Weights of a small GPT-style language model, trained from scratch on English Wikipedia: MLP 448 GeGLU, a variant of Muon for these matrices.
MLP neurons of a small language model. Each row is named by its layer, matrix (down: output weights) and neuron, and shows model dimensions 64-191. Each number is 128 + 24 x the weight over its row's rms, rounded and kept within 0 to 255. Numbers have three digits each. A neuron's up and down rows have the sign that makes its largest values positive.
After each neuron's rows, "fires before" lists the tokens most often just after its 100 highest values on Wikipedia text that the model never trained on.

L3.down404:100122148156102095155162143142128092102099134116139080160106163085187135167131076121110070147125097102156127121131151142086125155100142098157118074135132126129122154137100180113123144111140086121142117124107106112135165148120177096119135121117095136163146107100104138140146118114147131122118165110162118172147091118172133145120109161121178159162107107114162099133159152120083118140153
fires before: "or", "olog", "og", "ach", "f"

L3.down291:107112107143138164094152128128094084155130110128141133133131077110141119135123078107157149126119166155155122130142132114133142109119124167138075090125149162128160108152161118130110133155165114115147103135055119124135097096150164130112167137103096124119162116125122138131158129139125133166116058108134176129144132139132150170132124098132119091163130136128116075125141125135108124178129
fires before: "ear", "p", "erv", "ul", "ult", "ident"

L3.down288:161137093131110150118107124085127132138141107127112127103122115127114051089128092090102113122124128122154111165169100128104118106171104138117121134096134157155144131154144139118113137115204146135144125081164127108113152159140140146142105162101077185130155111142143130115139111102135108114121106184135162133099110156148152150118097189137145171098130102135127127117171135149145122073112
fires before: " ", "es", " |", ",", "ap"

L2.down139:135122095141112170137123141078109170129127136142150151108122140087126104114120122102164102125095103117144074076121131148140079091123152121091118180122127130165121104108165093173155129112095139101132117129148108137122151104116124157130095132130132124115143129130142101128125118170156126116130099122099099109130139137147094134126127111172150164133157134082153129153135112116103101095097
fires before: "and", "un", "iss", "on", "ed"

L2.down150:106102138105112148139116113147098134107146117148131137154161101140126153095095141121108128130140133164134109109091127122121127118159143131106139088110163113120125133133146162121111131115181180127107089099121152168168125109158099138134132113124132102142170161072112156111126139163106132124100085099114159064129121155137116138107104112116099162115126133136119132150161138126133113081159
fires before: "ign", "c", "se", " |", "ident", "ley"

L2.down380:117189114114152149154166152121160100060122143104144117131151144151105150126117110119122132164132056160136115117128122108123079130156160127152149119099121162155111142088100128101096130114124109131123123148119133107215132133121101068123113134107102132133090104158133161132119130121149120154111116139104135146119149121160084115196155145087159119123135127110131141143110147131143138109149
fires before: "201", "200", "199", "197", "198"

L2.down128:096130098111103153140129111123128122150174113150118135128211138163154133109102128134106098164137114090130170121110089116149138136170151090129153099120154115131086152113106125102124095109162123114126131111123135138118107139105175150110128119151104153145141120166142168153158105097132128148111102170167124150098132147124142101114106104137139173138120135098095122153115137126119161103086
fires before: "|", "|---|---|---|---", "|---|---", "qu", "|\n"

L2.down156:101163107118120131119123152079079078114122102117093130121110141108120102126127147116105138114112108156164128081078113172142111119116164175062151194153132106130126123172134151126108118141101141170154137131180146123107182151138131130119096150097087141108122128170088186126116079151108124090086064145144127130124095129142138147140107110100128125131111130126111110148178124156130114133110
fires before: "op", "ear", "p", "ult", "ul", " M"

L3.down447:139156108135083123139164132149135108146115149107160143109119114112112110110148098130137160127168172114153119112140128144106145150096154135128153124122141144139109125127117132178106143113134096119157143131112147119131138114141097109093124156141134155155167145142158153136116119145089087160121086117135186147134144122146144128133097143157112149091137066133091110168125137190157109117126
fires before: " ", "it", "ult", "p"

L3.down239:143153156113120109131132112110126099124151149151131095175130109148101137180156123097135092151130135134141136135096159120138163166109172121095112144115148140079108125094127156163163085181133115131146068140166100118113136142121090123100112162113133145139096131111103119147121138126171121102149122165085086077136109137139114139123125130124125122109116113137128078130156100115128130142109
fires before: "e", "ic", "ed", "ity"

L3.down324:147105082171139122139094169103189130082160170130106145109080135138146120141091138114174130101145147168117186181119145120109115122123157153126127124130173098113118112125131147129097138150116103154120092159116146141133110137076120082155131082118117126135102116091138117125162131126088159150112107102165126166102154116130110140159089084124107141098120116089108133142119121109126167125160
fires before: " the", " ", "out", " his"

L3.down170:126101166136181126099111117140127119123166120180106113113156086136114156128184139112113134102143131123117168107167095146096165076094131154097122181115120095119132144088166146123155100185120114143147132138110183130116091103123101125135141092167141137099131116132150165135109182118116135153107092136104127126120104133148113111089178114100142182168142156125132147156182107069111182153097
fires before: "orn", "y", "ied", "f"

L2.down57:147119127091098120098091137092131067164112087108102117109120107084133108164148111151110101157132092148130145151149153128099158097161138121130111139128175098149094103062170153133108141121123126097118132131136116144115145109155130139113135132118129107144119102086096122122126166136135142177163125134123166158131100115182152153147110119144111142161110128133073126137119100162164132133102
fires before: "ate", "art", "ru", "ill", "at", "one"

L3.down345:172101121125153131129155132116139121153152115110115105105159085132114119104111150116168134155134101154134101142160159198143118154135148147113161126103139122144125159094105162105117096174104150157118128117126075116107118131120089101120109113156141144080145112117126112180115090103129117081106113158139139104125133160094128101100159145170161114093128170110119132128127123116154111095104
fires before: "n", "f", "per", "ut"

L2.down166:148121134122118117116147096095153121145111126112079104129146121115102192141127114138132129112103158100159157166141112132148095115113139100160125124130153115136131146131134136173139138108117121096114102103130114126073159131131098106121114159111116131119135139090156072126116118199121180125144118165072167091127129131150104102121136168132117148156119164130111138121113126108113119129180
fires before: "ad", "vel", "ft", "g", "ast", "av"

L3.down93:112131121119103127092135127097159137095138128102172126133118116115118135140128090151154102135100119132187106139103157071130091165146170104109160105139092125145115129104137128155075132129099121166122131074159164136137152110105086111119126111150113113127121179139119140080066150140105156177118132134060154130117105118090096124173134148132118136122156166118164116166142156116140095108113
fires before: "ion", "il", "ic", "ed", "ions", "w"

L2.down420:153124137104093113139104090136131108149105081148127104079114111148107155081127164134154116124124145148160156122104172116112108113110170149135163169126130157126152095119137113178134106116123156145149106128117158101101129136134097119129147094154163098118122166145104164149148139162101187130126089154130150149189090106080128152129098119118104170144106107142106118150120124129164114151125
fires before: "t", "p", "ch", "pl", "per", "ec"

L2.down405:099124094102143170135153140120150157122144110116132104138114140094110177138120081155144111109141159123102122141184178113155103183121135127130094154166119121167115154102127173112076121122113086103112100113169099061094109090138153118153126115141149145095180130144101162095115103162136096130133141123136116125113168140123137145177094130133138083147097123155123107123143083127135158127124
fires before: "oc", "y", "son", "ie", " R", "h"

L2.down274:086106101131081155119129142073129126152127160121120109131144120159126161123140134141136098099133108147148119133129119156130146133133138140134106155120154145158139155099150100135089122156086162123108145143094090153115104124168127138104161121092136157155104115131092150127096099124153123135134127145133112153092149093128110168127149149159154176122103154105173142158099125118130134128092
fires before: "im", "and", "un", "act", "ard"

L3.down384:122120131117103100102166119124111148175104150122158125160130145104156088192112090138171158166125096142132131112126114099141114100096088141127152128138145172134090174152157149119105147138096117127169157087112141102159150124149113132176110139098141150141148130116129120135113118132078102127119110130131102130121112142148092153110112118160157105120167162130120110124139131080152136150151
fires before: "-", "|", "The"